config.yaml
num_hidden_layers: 12
hidden_size: 384
num_attention_heads: 3
num_key_value_heads: 3
head_dim: 128
intermediate_size: 1536
vocab_size: 4096
hidden_act: "gelu"
norm: "layernorm"
norm_place: "pre"
norm_eps: 1e-05
positions: "rope"
rope_theta: 1960.0
rope_fraction: 0.25
qk_norm: false
attn_scale: 0.0884
bias: "all"
tie_word_embeddings: false
parallel_block: true
init: "uniform"
init_std_qkv: 0.0198
init_std_o: 0.0198
init_std_up: 0.0198
init_std_down: 0.0
optimizer: "muon_variant"
learning_rate: 0.0161
lr_mult_o: 4.0
lr_mult_down: 1.5
beta1: 0.95
lr_head: 0.00641
max_grad_norm: 2.0
warmup_steps: 200
schedule: "wsd"
decay_fraction: 0.731
decay_shape: "pow"
final_lr_fraction: 0.0
batch_tokens: 65536
max_seq_len: 512
doc_mask: false
train_tokens: 397700000
max_steps: 6069
dataset: "wikipedia_en"
MLP neurons of a small language model. Each row is named by its layer, matrix (up: input weights; down: output weights) and neuron, and shows model dimensions 32-95. Each number is 128 + 24 x the weight over its row's rms, rounded and kept within 0 to 255.
A block is one neuron, or neurons of one layer that tend to fire together. After each block is what it responds to, as a language model described it from the Wikipedia text at the highest values.

L5.up921 [155 104 120 134 143 146 142 157 156 107 103 145 105 179 142 130 136 145 142  90 103 143 167 124 141 167 136  99 108 138 131  98 134 116 124 131 103 126 115 124 126 136 134 161  80 107 147 123 126 134 152 131 155 135 149 166  76  98 138 109 106 145 139 121]
L5.down921 [131 159 143 119 122 101 119 135 128 100 115 123 126 147 116 118 122 138 113 114  57  99 154 173 134 124 120  78 130 139 110 142 136  96 132 150 126 132 183 129 145 150  98 114  89 126 109 116 148 117 119 132 148  79 110  90 133 113 150 141 126 105 131 167]
Description: Plural suffix tokens ending a noun split into pieces, often after "other", such as part-ies, public-ations, sex-es, plus whole plurals like players.

L5.up381 [ 93 122 126 113 115 141 120 126 126 113  86 112 142  99 133 129  92 118 135 114 134 139 124 123 191 147 149 131 114 150 132 109 125 143  94  99  75  91 142 122 139 153 112 114  95 131  92  95 157 125 139 123 193 124 144 176 105 115 132 171 152 137 126 113]
L5.down381 [ 93 126  90 153 122 161  78 136 149 146 131 152 157 156 138 130 100 136 114 125 174 127 125 151 116  77 173 131 122 147 113 105 145 148  97 140 111 102 124 202  77 187  91 139 111 155 119  91 170  88 168 126 139 131 122 155  94  95 112 152 126 135 113 183]
Description: Final word pieces that end a multi-token word, mostly plural endings after a split stem, such as Blaz-ers, rat-ings, boxc-ars, athlet-es.

L8.up50 [141 108 112 131 110 106 146 153 137  99 160 131 139  86 139  80 168 117 167 160 116 136 132 123 126 146 103 133 177  99 116 150 115 117 149 142 161 106 145 152 164 183 136 180 101  94 142 111 156 130 106 133 142 110 136 176 100 158 102 117 168 162 118 116]
L8.down50 [138 116 152 159 121 158  88 129 138 152 128 134 145 104 127 105 118  92 139 152 118 160 137 128 118 160 129 152  90 134 123 110 155 168 105 146 137 111 204 127 104 168  92 164 123 152 103  97 114 135 115 133 137 123 140 122 120 138 136 109 132 155  90 157]
L8.up566 [100 164 128 108 150 148 118 173 108 111 104 115 149 170 171 134  93 127 143 132 144 108 186 122  87  90 139 143 141 126 105 135  76 141 118 134 161 143 182 140 138 116 119 100 158  99  68 109 137 111 128 157 106 156 112 129 111  93 100 161 148 174 115 162]
L8.down566 [122 146 109 122 148 131 164 146 168 202 113 146 110 131 122 141 129 122 131 153 111 109 148 115 161 137 111 149  89 135 125 158 106 116 114 120 119 124 157 131 128 140 122 130 134  98 100 125 137  74 138 119  90 157 100  95 154 140  94 150 125 107 191 143]
L8.up753 [106  96 104 158 133 143 162 108 145 118 172 107 123 138  85 141 167 114 114 174 159  51 125 142 125 130  87 119  84 113 159 107 112 128 183 159  91 147 165 158 159 155  88 172 142 130 148  96 122 141 119 121 141 122 100 161 116 136 128 123 140  87 113  93]
L8.down753 [139 140  76  92 143 192 147 150 111 122 118  90 116 115 134 134  96 104 114 119 136 133 192  90 122 102 116 131  74 144 150 139 112 128 177 141 101 142 202 126  97 149 141 184 107  99 134 114 108 126 115 142 126 125 125  97 135 129 163 148 134 118 115 117]
L8.up1481 [126 106 106 183 150 141  91 152 106 117 151 151 142 176  99 123 113 119 146 165 120  88 134 132  98 104 179 166 118 125 131 146 119 134 158 161 148 111 144 133  88 124 123  94 121 132 114  85 145 147 121 134 160 168 146 131 113 123 102 133 127 115 136 107]
L8.down1481 [142 152 181 127 102 162 144  97 115 111 138 114  81 127 101 167 115 121 156 167 131 135 151  97 120 121  74 127  95 159 151 138 129 109 130  91 136  89 169 115  96 161 132 132 108  95 115 115 116 157 119 187 114  84 127 139  98 107 113 116 111 152 169 133]
Description: First word-piece of a multi-token word, mostly field labels opening "- " infobox list lines or table cells (Veh, Def, Curr), sometimes mid-word pieces in prose (anach, preg).

L9.up16 [180 134  95  82 145 149  76  91 122 146 146 130 138 119  95  60 157 153 130 120 127 129 162 176  99 154 151 105  91 135 144 117 131 149 117 143 102 123 141 101 106 108 131 142 157 127 101 144 133 129 115 173 109 117 157  88 115  93  88 132  99 129 107 176]
L9.down16 [ 94  92  66 118  96 127 162 113 132 119 123 124 123  98 163 157 148 128 151 135 164 111 128 116 144 130 131 101 162 138 107 136 181 133 118  94 150 118 164  77 100 147 124 130 117 169 110 127 124 130 146  81 154 131 126 122 105 142  99 115 107 171 150 154]
L9.up840 [138  87 135 122 102 137 138 174 108 122 126  95 140 103 134 121 114 142 164  95 143 120 153 156 168 193 126 142 104 120 130  93 154 147 139  91 108 113 164  93 148 167 100 153 134 149 115 101 131 151 124 126  96 128 141 166 143 154  58 121 130 106  99 123]
L9.down840 [148 118 112 155 132 120  67 127 169 125 133 135 102 146 124 131 115 183 133 135 101 139 140 128 152 123 117 144 149 133 124  89 127  83 121 110 126 123  95 127  79 115 128 109 149 126 149 103 120  57 166 144 140 111 147 148 117 148 131 140 162 110  91 148]
L9.up1035 [155 128 132 133 115 133 160 124  89 138 148 132 148 128 126 155 139 163 134 127 125 138 139  79 130 134 115 124 122 120 117  93 143 124 113 125 139 147 150 104 149 138 169 127 109 110  99  99 126 109 123 116 127 143 123 129 131  95 155 145 119 110 127 123]
L9.down1035 [138 149 123 144 175 101 127 110 141 109 121 165 144 102 129 116 143 112 106 149 176 103 125 199  87 110 130 134  77 103 154 116 123 128 118 131 114 135  82 110 129 150 110 142 166 137 144 104 179 144 147 129 152 128 123 132 121 149 100  74 103 138 101 143]
L9.up1203 [152  91 136 167 162 153 129 116 120 149 117 144 130 151 116 103 131 133 135 160 128 109 146 128 134 153 126 154 108 140 140 158 132 166  95  88  84 146 138 128 141  75 143 163 178 158 187 125 148  85 130 141  74 112 120 139 135  86  88  93 139  99 126 136]
L9.down1203 [ 92 130 111 135 110 124 117 104 142 173 131 143 101 102 121 156 122 127  90 144 144 152 113 128 130 161 113 153 146 129 143  79 118 110 126  86 148 126 178 120 141 143 134 131 132 152 127 122  86 129 144 120 120 114 119 101 169  93 180 118 129  67  75 106]
Description: Digit pieces of numbers inside quantities and measurements, often before units, e.g. lengths, elevations, temperatures: 1 in 1200 m, 6 mm, 31.6 °C.

L8.up511 [110 123 119  98 118  76 108  80 122  99 128 107 115 105 170 154 123 106  94  93 114 143 121 102 168 130 160 169 130 186 118 155 114 181 147 129 113 146 115 155 150 135 163 169 130 145 155 135 110 146 115 111 135 127 152 134 132 116 148 103 121 126 144 145]
L8.down511 [ 95 111 152 162 155 112 141 152 129 122 128 148 145 127 147 126 151 166 159 152 144 135 130 135  80 102 129  94 124 154  76 116 170 111 133 129 136 130 148 147 102 158  95 114 168 112 129 144 122 158 125 109 129 119  86 168 148 140 119 129 128 109 129 141]
L8.up958 [118 113 112 126  95 139 148 184 161  76 136 118 130 135 101 128 130 131  85  78 110 120 189  91  88  85 140  99 113 131 115 117 121 126  92 112 132 135  78 116 150 132 109 155 128 169 128 168 128 145 119 110 151 102 139 129 128 128 128 152 129 124 137  92]
L8.down958 [158 143  54 130 109 119 112 105 126 116 115 140 162  91 165 165 101 127 119 137 151 131 121 110 156 130 139 128 146 148 177 168 117 116 150 113 121 128 130  83  92 163 130 130  87 120 140 125 154 107 152 139  72 135 154 135 109 119 110 114 116 116 141 129]
L8.up1051 [ 94 116 122 154  92 106 137 141 131 110 145 117 105 156 144 163 115  80  80 139 145  93 148 132 125 131 146 154 103 121 125 103 132 127 148 160 100 139 116 151 132 101 134 114 100 162 174 156 134 113 105 155 131 151 114 173 162  75 132 103 124  95 104 141]
L8.down1051 [126 136 112 112 103 138 141 120 132 117 110 150 164 144 135 105 140 105 144  88 143 127 130 130 158 120 151 112 160 135 128 138 143 178 122 180 123 132 100 107 121 133 113 138 108 120  86  77 138 101 145  76 117 149 140 106 133 149 140 146 132 135 117 101]
L8.up1328 [154 126 121 127 122 147 139  96 130 114 153 156 161 142 143  91  99 163 139 105 127 106 135 151 123 129 118  94 128 160 159 116 136 128 173 128 139 131 109 138  77 137 137 128  98 115 109  86 175 112 149 141 127 112 173 145 150 140 106 139 106 124 137 132]
L8.down1328 [111 114 103 132 106 112 102 156 143 110 114 119 128 160  70  88 170  86  89 103 135  92 135 125 103 118 143 134 142 176 134 131 150 145  93 145 161 118  73  98 132 148 117 130 136 102 114 148 127 125 161 168  94  94 152 133 153 143 144 124 102 122 162 124]
Description: Noun-phrase heads and determiners that a relative clause or prepositional phrase will follow, mostly plural nouns or word-final -s/-ers/-es pieces, such as people, those, students, fans.

L8.up135 [111 133 177 118 120 153  67  81 162 119 151 135 121 143 149 134  94 142 132 120 131 137 140 153 161 139 101 166 128 124 166 138 150 122 151 161 138  85 124 113 112 134 108 125 122 136 163 148 125  91  91 119 126  95 148 125 146 157 110 125 146 116 117 110]
L8.down135 [120 160 173 135 105 148 127 116 137 110 117 139 143 116 122 135 159 116 146 134 161 126 144 123 131 104 109 134 139 123 127 115 131 115 167  84 133  80 108 113 121 124 144 130 106 148 124 128 174 102 120 143 116 112 103 184 145 135 142 132 123  94 147 145]
L8.up272 [170 103 106 122  63 161 133 116 142 129 121 157 136 120 177 114 125 140  83 101 152  60 108 121 113 182  94 127 119 145 127 102 166 153 121 134 112 154 119 110 108 161 113 143  74 164 133 174 140 142 122 142  96  98 138 134 143  91 145 107  91 127 127 171]
L8.down272 [107  82 145  89 124 120 145 148 112 107 153 139  91 119 129 118 151 148  78  90 120 126 153  92 129 131 142 130  94 129 116 146 143 124 122 111 147 115  78 130  86 102 102 140 101  96 124 159 115 130 142 124  89 144 135 112 135 160 162 123 111 150  87 115]
L8.up607 [115 185 130  80 115 125  86 131 133 133 122 135 160 136 181 145 170 112 134 122  92 142 133 157 163 147 117 141  99 140 101 123  97 160 113 144 156 127 131 124 142 130 140 117 138 131 105 152  94 118 161  88 172 140  99 128 157 115 114 105 140 141 131  77]
L8.down607 [137 148 115 164 124 121  98 152 164 103 189 130 130  94 106 146 186 110  87 101 116 110 117 129 143 132 117 111 168 142 113 111 118 113 127 152 106 128 119 148 165 118  98  91 128 140 129 122 125 122 123 118 117 119 155 149 155 165  94 144 123 112 139 126]
L8.up999 [ 93 166 134 175 123 128 175  89 119 127 147 131 125  98 123 136 101 168 115 151 142 114 145 153  83 172  62 147 131 161 139 137 123 158 132 108 157  90 118  79 139 122 115 128 119 165 156  96 115 117 122 130 136 105 119 140  95 109 119  87 129 149 156 147]
L8.down999 [138 132 151 140 116 124 138 171  97 160 147 121 120 109 148 125 138 163 154 153 141  97 127 154 115 138 157 129 141 127 123 115 146 104 116 100 156 133 159 125 157 168 121 126 166 157 107 150 145 133 117 136 146 155 124 126  83 127 127 139 125 105 101 148]
Description: The first digit or digits of a quantity following phrases like "an elevation of" or "length is", e.g. 6 mm, 12(00) m, 48 hours; also occasional word-final suffixes.

L9.up320 [139  97 111  88 115 117 149 126 103 138 107  76 145 138 107 116 131 118 129 114 134 123 118 159 143 152 127 107 140 133 111 126 100  98 105 149 107 125 121  96 118 141  91 112 125 117 106  81 154 115 134  78 163 171 122 153  92 106 122  89 148  82  73 110]
L9.down320 [139 169 166 116 118 110 147 102 111 148 153 111  81 180 130 140  88 115 117 137 118  98 109 121  97 155 141 131 158  93 119 132 158 119 127 105 142 145 109 134 206 121 151 113 117 176 129 141 109 108 135 181  92 148 123 147 136 135 134 158 110 156 150 135]
L9.up414 [127 128 101 121 181 105 118 134 107 153 145  76 123 138 185 135 138 100 116 158 149 126 143 118 112 143 114 106 115 115 143 121 155 185 100 135  85 130 157 124 128 152 147 126 144 102 140 115 147 157 105 144  98  92 158 116 149 125 141 125 134  81 114 140]
L9.down414 [141 140 134 100  98  98 122 130 146 110 111 109 147 120 139 108  84  91 113 128 162  94 114 110 144 146 120 118 126 133 131 168 147 114 139 158 192 163 160  98 197 125 142 113 170  93 175 141 162 133 138 115 128 167 127 138 127 125 122 130 181 101 115 148]
L9.up606 [136 127 101 147 182 144 125  58 148  97 111 103 153 114 150 138  68 122 140 123 168 139 119 130 131 129 158 104 157 142 139 125 134 138 111 146  89 149 130 157 163 111  90  86 154 129  88 161 107 127 136 105 135 155 105 167  96  98  89 103 108 137 105 111]
L9.down606 [162 107 128 101 143 138 155 111 128  84 138 103 141  80  89 121 111 135 127 121 136 115 117 134 123 154 176  69 139 132 107 147 126  77 130 165 132 101 151  87 162 145 160 113 138 129 102  83 115 123 142 129 114  99 156 160 107 135 127 146 154 137 136 132]
L9.up1417 [128 138 131 139 131 123 113 114 102 116 137  90 123 165 132 121  81  84 144 112 145 141  89 120 148 118 138 119 144 134 113 159 127 112  87 155 119 115 146 133 117  95 126 105 116 114  99 137 150 112 148 162 104 151 101 155 105 114 106 126 131 127 102 104]
L9.down1417 [149 127 144 127 132 150 139 136 156 103  95 114  98 109 149 169 115 163 136 124 143 153  98 107 140 129 134  90 159 139 105 115 137 126 154 145 113 127  36 129 128 134  99 124 133 117 131 110 101 105 140 107 118 102 133 121 140 163 137 170 114 113 130 115]
Description: Separators (comma, semicolon, pipe, colon, score dash, "and") ending a list item or table cell, just before a proper name follows, e.g. "Waga East," "9th |", "1996:".

L5.up945 [102 119 143 115 184 143 174 157 169 150 119 151 149 131 139 124 108 131 125 125 111 146 110 123 146 156  92 154 132 122 123 136  97 102  76 110 143 144 100 143 151 169  92 102 147 103 113 142  84 148  83 127 151 162  89 149 118 119 134 142  93 117  98 134]
L5.down945 [139 101 131 144 137 132 102 115 112 128 123 151 133 157 169 143 145 124 104 146 151 142 162  95 136 154 112 122 157 138 143 156  92 135 140 127 129 136 141 105 125 148 123 104 115  94  87 110 144 175 139 126 114 128 128 125 162 130 100 123 182 156 130 129]
Description: Short word pieces containing l (il, l, al, el, also de, us) early inside split-up words, especially names, e.g. F-il-ip, L-il-le, f-il-ed, El-izabeth.

L8.up698 [105 139 121  81 172 108 129 153 117 112 122 121 152  79 111 165 112 135 107 102 161 139 174  92 145 124 162  80 139 120 126 112 115 144 119 102 106 109 156 127 147  97 128 119 137 154 108  87 157 123 151 135 101 148 178 119 120 143 129 104 102 118 145 172]
L8.down698 [145 170 157 118 155 131 121  85 121 126 124  96 202 104 115 130 106 115 117 136 121  91 132 136 155 129 137 135 134 137 138 144 149 100 133 129 166 127 145 153 125 110 102  97 154 147 124 137 176 121 148 142  55 105 172 139 146 121 187 139 142  95 124 130]
L8.up875 [157 127 125  84 152 130 141 135 131 120 130  95 131 133 140 151 102  83 127  92 149 127 113  82 137 125 172 152 141 137 130 112 138 163 155 115 147 114 105  95 140 124 127 133 147 157  53 130 142 133 111 106 127 130 119 140 121 131  91 128 119 133 108 109]
L8.down875 [127 151 162 147 112 120 188 122 124 133 122 119 101 142 120 103 173 185 149 105 144 119 124 170 107 154 145 115 154 117  99 154  97 115  73 137 115 142  97 154 134 122 106 122 141  83 159 139 123 150 117 137 162  91 133 136 133 126 169 140 127 141 145 127]
L8.up1009 [126 125 102 122 132 147 142 123 130 134 110 154 135 121 132 128 107 140  93 111 150 121 127 105 135 112  94 119 149 160 132 147 149 151 158 138 134 159 150 134 116 142  89 128 130 128 143 123 184 116 158 140 173 116 127  87 104 128 132 129 156 141  95 147]
L8.down1009 [ 99 123 141 175 119 120 157  69 131 180 145 106 141 183  82 177 140 147 132  92 130  96  96 127 124 127 160 124  88 115 144 115 112 109  98 128 164  89 139 152 111 138 120  99 126 154 132 136 175 123 132 127  75 132 125 146 144 135 145 166 120 108 156 140]
L8.up1392 [103 160 131 103 164 120 103 100 108 123 164 124 130 126 159 137 107  68 133  93 129 122 133 150 167 129 100 116 103  62 142  98 124 135 150 171 116 141 130 130 156 130 153 143 113 130 100 139 167 149 149 144 126 152 137 132 109  99  81 149 147 104  95  88]
L8.down1392 [141 104 146 139 111 148 143 103 165 167 123 109  94 154  95 118 115 113 139 125 167  69 100 102  95 108 126 120 130 172 120 127 146  97  72 162 143 127 108  90 145  89 112  99 142 132 169  58 119 133 104 106  72 137 156 111 110 153 151 156  90 126 164 141]
Description: Commas closing a clause inside a sentence, often fused with the word's last piece, before and, which, but or including, e.g. "Burnes," "decorations," "site,".

L5.up1136 [142 119 109 118  91  96 115 108 126 114 141 120 122 163 109 133 145 110  60 134 164  85 107  76  99 137 140 123 166 114  99 112 152 124 126 139 124 126 101 147 135 142  91 155  93 130 140 138 143 116 131 129  86 145 132 127  87 157  90 144 140 159 106 139]
L5.down1136 [109 108 109 115 131 104 161 124 154  96 121 139 144 115 175 108 182 145 147 103 141 144 184 116 134 121 145 105 122 114 102 109  75 132 129 139  94 141 151 161 160 101 105 153  47 146 105  81 164 141 136  90  97 149 104 103 121 175 125 142 154 126 143 162]
Description: Final piece of a word split into fragments, often with a comma attached, such as res-ume, tun-ing, and Verkad-e; also some plain commas and colons.

L9.up901 [119  86 114 110 114 114 136 166 139  98 111 106 141  93 128 130 117 118  86 101  95 112 119  93 130 150 156 171 106 136 126 101 130 159 156 138 134 104 146  92 137 117 126 132 158  89 131  91 140 118 139 132 149  77 129 124 138 106 114 142 118 119 124 132]
L9.down901 [143 140 116 154 117 138 127 106 144 190 115 114 101 128 150 112 154 123 160 135 148 110 141 166 126 111 119 127  95 108 129 139 136 137 123 146 146 116 167 177 100 131  99 158  97 153 108 161 123 112 158 102 143  98  87 105  65 121 122 141 133 117 127 124]
L9.up990 [126 128 150 118 117 125 121 134 108 134 137 130 157 137 151  98  89 149 125  99 117 126 121 119  93 160 127 136 118 159 193 138  89 125  93 162  82 136  94  89 114 146 153 163 107 103 107 148 147 140 118 109 146 134 106 141 130  89 141 138 110 121 119 113]
L9.down990 [101 118 131  60 123 128 146 147 149 125 112  80 156 120 130 158 130 156  76 148  68 124 161 152 134 136 122 154 118 131 143 110 126 170 121 172 136 139 121 110  86 190  96 122 141 140  90 122 163  85 166 149 158  75 154  94 124 135 141  85 112 114 101 108]
L9.up1278 [118 138 132  59 158 138 148 113  97 119 117 132 145 128 132 111 137 148 133 115 122 162 155 164 140 128 152 158  96 172 126 118  83 154  88 171  77 105 108 149 124 142  89 151  93 137 135 161 183  99 150 140 131 143 138 177 131  80 143 150 150 149 110 145]
L9.down1278 [133 126 142 139 104 126  87  84 160 133 156 156 152 118 116 138 136 156  77 141 129 122 123 104 132 158 128 123 127 141 138 161 134 150 148 130 142 116 116 119 143  89 145 121 140 156 159 110 162 109 124 135 109 180 127 103 159 113  88 129 133 132 163 152]
L9.up1498 [123 144  94 121 131  92  99  97 131 143  94 112 123 131 147 168 157 115 111 108  98 156 117 150 165 176 113 118 155 112 160 134  84 148 111  91  99  73  97 156 113 135 119 139 153 137 137 109 160  92 146 107 134 126 153 123 126 107 131 108  83 132  98 122]
L9.down1498 [145 147 117 116 106 124 134 143 134 114 132  81 149 148 177 184  93 104  97 118 129 123 136 111 127  92  87 129 128 159  82 115 146 115 134 118 189 130 157 142 173 117 140 129 117 134 119 133 179 137 112 139 126 126 135 108 138 107 166 135 142 135 153 127]
Description: Plural suffix pieces (s, es, ings, ities) finishing a noun split into word pieces, often before of, are, were: findings, edges, secrets.

L8.up426 [137 136 162 146  92 133 141 116 100 105 110 196 174 132 142 104 173 150 167 146 134 127 142 105  99  81 130 120 117 175  89 106 113 102 153  56 140  89 126 119 125 134 134  92 128 110 125 122 138 148 118 155 167 116 151 113  91 113 123  97 140 153 144 118]
L8.down426 [118 121 133 110 134 109 160 112  95 111 100 159 136 128 133 104 104 184 156 130 107 123 131 120 138 152 150  92 117 139 114 138 160 154 110  96 152  99  50 124 103 170 135 129 100 148 146 118  67 168 106 137 133 154 103 130  80 140 139  75 131 116 102 180]
L8.up1041 [153 134  59  82  96 143 134 154 139 146 135 128 129 181  93  80 142  94 114 120 139 136 127 129 144 140 157 147 162 151 135  83 112 118 138  79 116 131 133 109 128 114 143 126  96 134 123 129 112 141 102 138 109 155 147 169 121 101 165  74 111 105  91 147]
L8.down1041 [156 124 138 110 109 112 111 163 109 114 135 103 118 150 130 133 147 123 158 117 105  80 143 123 121 153 158 145 104  91 135 116 124 119 155 116 154 120 138 112 122 132 159  96 111 166  96 129 153 123  76 128 134 158 145 102 104 166 140 151 150 137 161 109]
L8.up1054 [129 124  92 116 140 157 125 108 124 123 134 140 131 141 129 114 127 123 120 164 112 167 147 105 132 131  70 119 115 172 126 116  86 142 137 159 153 106 116 104 155 162 123 120 166  84 106 179 124 118 120 141 153 131 138 140 113 148 163 124 114 130 124 156]
L8.down1054 [148 102 110 126  99 106 160 150 115 124 119 132 137 121 155 147 116 103 113  98 134  97 118 115 123 123 107  97 165 156 143 126 103 106 153 118 117 148 165 120 142 203 107 135 118 159 161 102 137 107 130 105 106 118 131 118 131 123 124 133 106 116 102 128]
L8.up1519 [ 76 113  98  72 136 143 175 128 165 156 122 164 118 127  95 144 163 139 128 129 102 116 101 136 175 110  98 157 132 130 167 133 151 115  97 113 130 117 139 122 146 176 161 122 115 162 153 128  83 162 119 145 148 118  93 156 163 177 132 143 121 116  97 160]
L8.down1519 [ 94 122 113 149 130 159 101 161 117 147 139  85  95 124 105 155 117 126 111 115 133 160 145 157 124 187  91 122 148 172  81 138 127 138 124  73 115 118 178 138 149 141 147 117 113 142 135 134 119  89 133 105 150 125 139 127 116 119 126 113 141 100 131 170]
Description: Mostly the Arabic article al in hyphenated names (Tahrir al-Sham, Abd al-Ilah, Wadi al-Dahab) and in et al.; weaker on word-initial fragments like El, el, gl.

L5.up1158 [133 148 175 115 108 128 148 134 103 151 125  90 141 151 135 140 121 133 119 154 144 135 124  96 159 134 127 163 138 147 136 106 108 132 123 105 135 122 143 110 131 163 123 135 171 125 136 118 149 166 118 144 125 150  72 137 140 166  83 134 149 120 163 137]
L5.down1158 [112 163 113 137 119  85 157 133  81 148  97 110 145 148 145 114 102 118  96 140 105 130 169 117 129 115 108 117 171 125 135 113 153 126 104  89 108 134 183 127 124 145 150 177 146 131 152  73 166 105 126 143 115  78 133 135 136 144 132 115 123 115 138 105]
Description: Word pieces that complete a field label or term in infoboxes and tables, such as Time zone, Median age, Synonyms, Time of possession.

L9.up150 [152 133 133 105 116  99 112 186 114 104  88 155 132 101 199 171 136 136 170 112 128 107 113 108 124  99 136 123 136 149 100 118 156 135  96 109 128 117 101 107 127 125 120 111 141 132 150 127 144 134 117 121 113 142 109 145 126 116 139 137  98 137 121 140]
L9.down150 [ 88 154 160 124 111 142 148 119 144 109 155 125 104  82 121 111 148 107 184 163 148 128  97  96 135 113 145 139 117 148 115  91 134 135 162 119 124 164  12 130  96 108 148 108 131 105  64 118 155 110 154 164 174 120 148 123 129 102 102  95 151 128 133 142]
L9.up203 [ 94  92 124 124  74 152 149 103 140 105 133  99  98 138 142 149 128  99 102 125 154  98 168 129 189 119 126 128 134 141 125 131 146 140 108 123 152  81  97 119  81 138 138 139 144 115 145 158 122 116 137 128 151 154 111 145 133 117 110 102 127 117 126 138]
L9.down203 [146 150 119 108 127 108  88 138 133 167 102  93 145 117 101 146 120 129 112 120  81 108  93  77 117 147 157 134 121 131 125 130 128 105  90 170  58 170  80 134 117 149 142 146 121 138 143 112 148 105 150  80 145 143 123  87  75 171 122 129 144 126 137 117]
L9.up1237 [116 134 125 155 162  76 161 157 154 143 131 143 123 107 125 146  99 159 154  99 116 122 125 132 111 111 141 132 149 137 173 161 141 112 147  82 149 132 123 105  84 157 113  86 158 132 121  99 100 120  71 135 129 122 135 132  92 120 120 116 142 137 139 140]
L9.down1237 [152 121 152 129 138  79 103 136 120 154 161 139 101 135 118 123 173 126 121 123 153 149 112 112 140  90 135  75 152 184 117 131  97  95  95 138 140 123 108 113 213 167 174  88  98 130 150 137 104 136 149  92 127 166 136 175  98 138  99 103 141 100  84 114]
L9.up1394 [125 185 189 144 143 114  96 139 137 127 117 166 141 136 138 116 131 113 161 119 116  91 132 116 144 121  81 147 108 121 111 161 110 125 174 144 123  94 116 110 180  87 129 124  86 103 125 137 124 107 109 101 106 162 156 182 158 131 146  90 125 127 137 140]
L9.down1394 [109 117 148 120 109 134 100  76 156 103 149 144 173 144 131 114 133 144 118 138 114 147 120 133 114 128 177 129 110 113 135 113 164 134 158 143 105  78  68 135 116 125 109 152 154 116 100 135 119 118 155 114 112 162 130 161 131 131 134 139 132 156 129 167]
Description: The first subword of a surname or foreign word after a given name in lists and tables, e.g. G in Goxha, I in Iacobellis, v in van; also an "as" after a comma.

L9.up505 [162 130 140 164  63 142 121 104 127 151 117 112 125 130 124 148 161 122 127 125 117 129 139 102 104 126 137 159  95 115 115 173 139 132 122  86 139 109 162 110 125 122 156 159 125 167 121 153 150 161 124 114 135 122 154 117 149  93 121 128 151 140 128 137]
L9.down505 [112 130 123 164 119 127 112 124 108 114 153 123 153 124 145 121 156 152 121 136 154 168 152 112 122 103 148 113 120 108 117 108 124 173 155 132 110 140 142 181 148  97 147 114 144  80 112 112 127 131 129  94 122 131  98 135 182 128  94 112 104 156 134 121]
L9.up950 [128 139  90 126 120 159 112 162 132 105  95 114 168 125  80 159 154 134  89 117  93 144 135 132 126 126 145 125 105 142 125 162 145 159  98 125 147 105 215 143 169 150 104 113 127 162 140 111  99 109  95 144  95 133 103  96 102 117  92  82 119 157 118 162]
L9.down950 [152 134 151 157 143 105  90 146 108 108 119 104 144  85 130 127 113 152 159 118 130 140 127 165 127 112 101 134 109 123 119  89  92 106 141 144 157 149 255 132 149 134  99  56 122 111 144 121 116 164 135 114 110 158 152  98  67 164 131 125 132 141 170 142]
L9.up1030 [161 118 143 180 132 130 108 146 129 114 117 112 126 135 175 148 137 124 126 118 132 119 112 124 120 146 140 160 133 156  97 138 141 161 133 144 157  81 237 129 140 168 127 169 171 124 117 156 147 158  97 130 144 117 106 121 133 131 104  94 110 172 145 152]
L9.down1030 [108 183 109 117 139 112  93 135 104 172 131 140 140 122 134 108 115  89 147 139 148 110 121 120  95 152 162 129 145 132 137 103 112 140 155 131  93 156 255 128 158 151 125 136 126 171 125  96 120 150 155  99 112 100 103 117 120 130 133 156 104 102 162 135]
L9.up1389 [134 121 142 118 112 148 137 125 136 108 120 122 113 146 166 134 108 153 134 127  96 134 176 135 147 132  92 123 124 174 164 121 116 123  89  96 144 164 151 152 179 184 149 163 104 130 121 170 145  82 110 198  84 143 137 117 109 120 138 124 136 146  97 139]
L9.down1389 [131 124 167 128 113 132 130 107 116 122 114 187 140 174 161 179 136 129 130 118 123  75 131 140 118 117 174 113 122 117 121 121 113 116 126 130 117 122 177 118 111 100 129 121 133 100 142 174 186 128 171  96 146 144 143 137 121 105 155 149 162 109 169 116]
Description: Unit words and field-name pieces inside templated data such as infoboxes, census text and stat tables, e.g. sq mi, Licensing, ±%, ERA.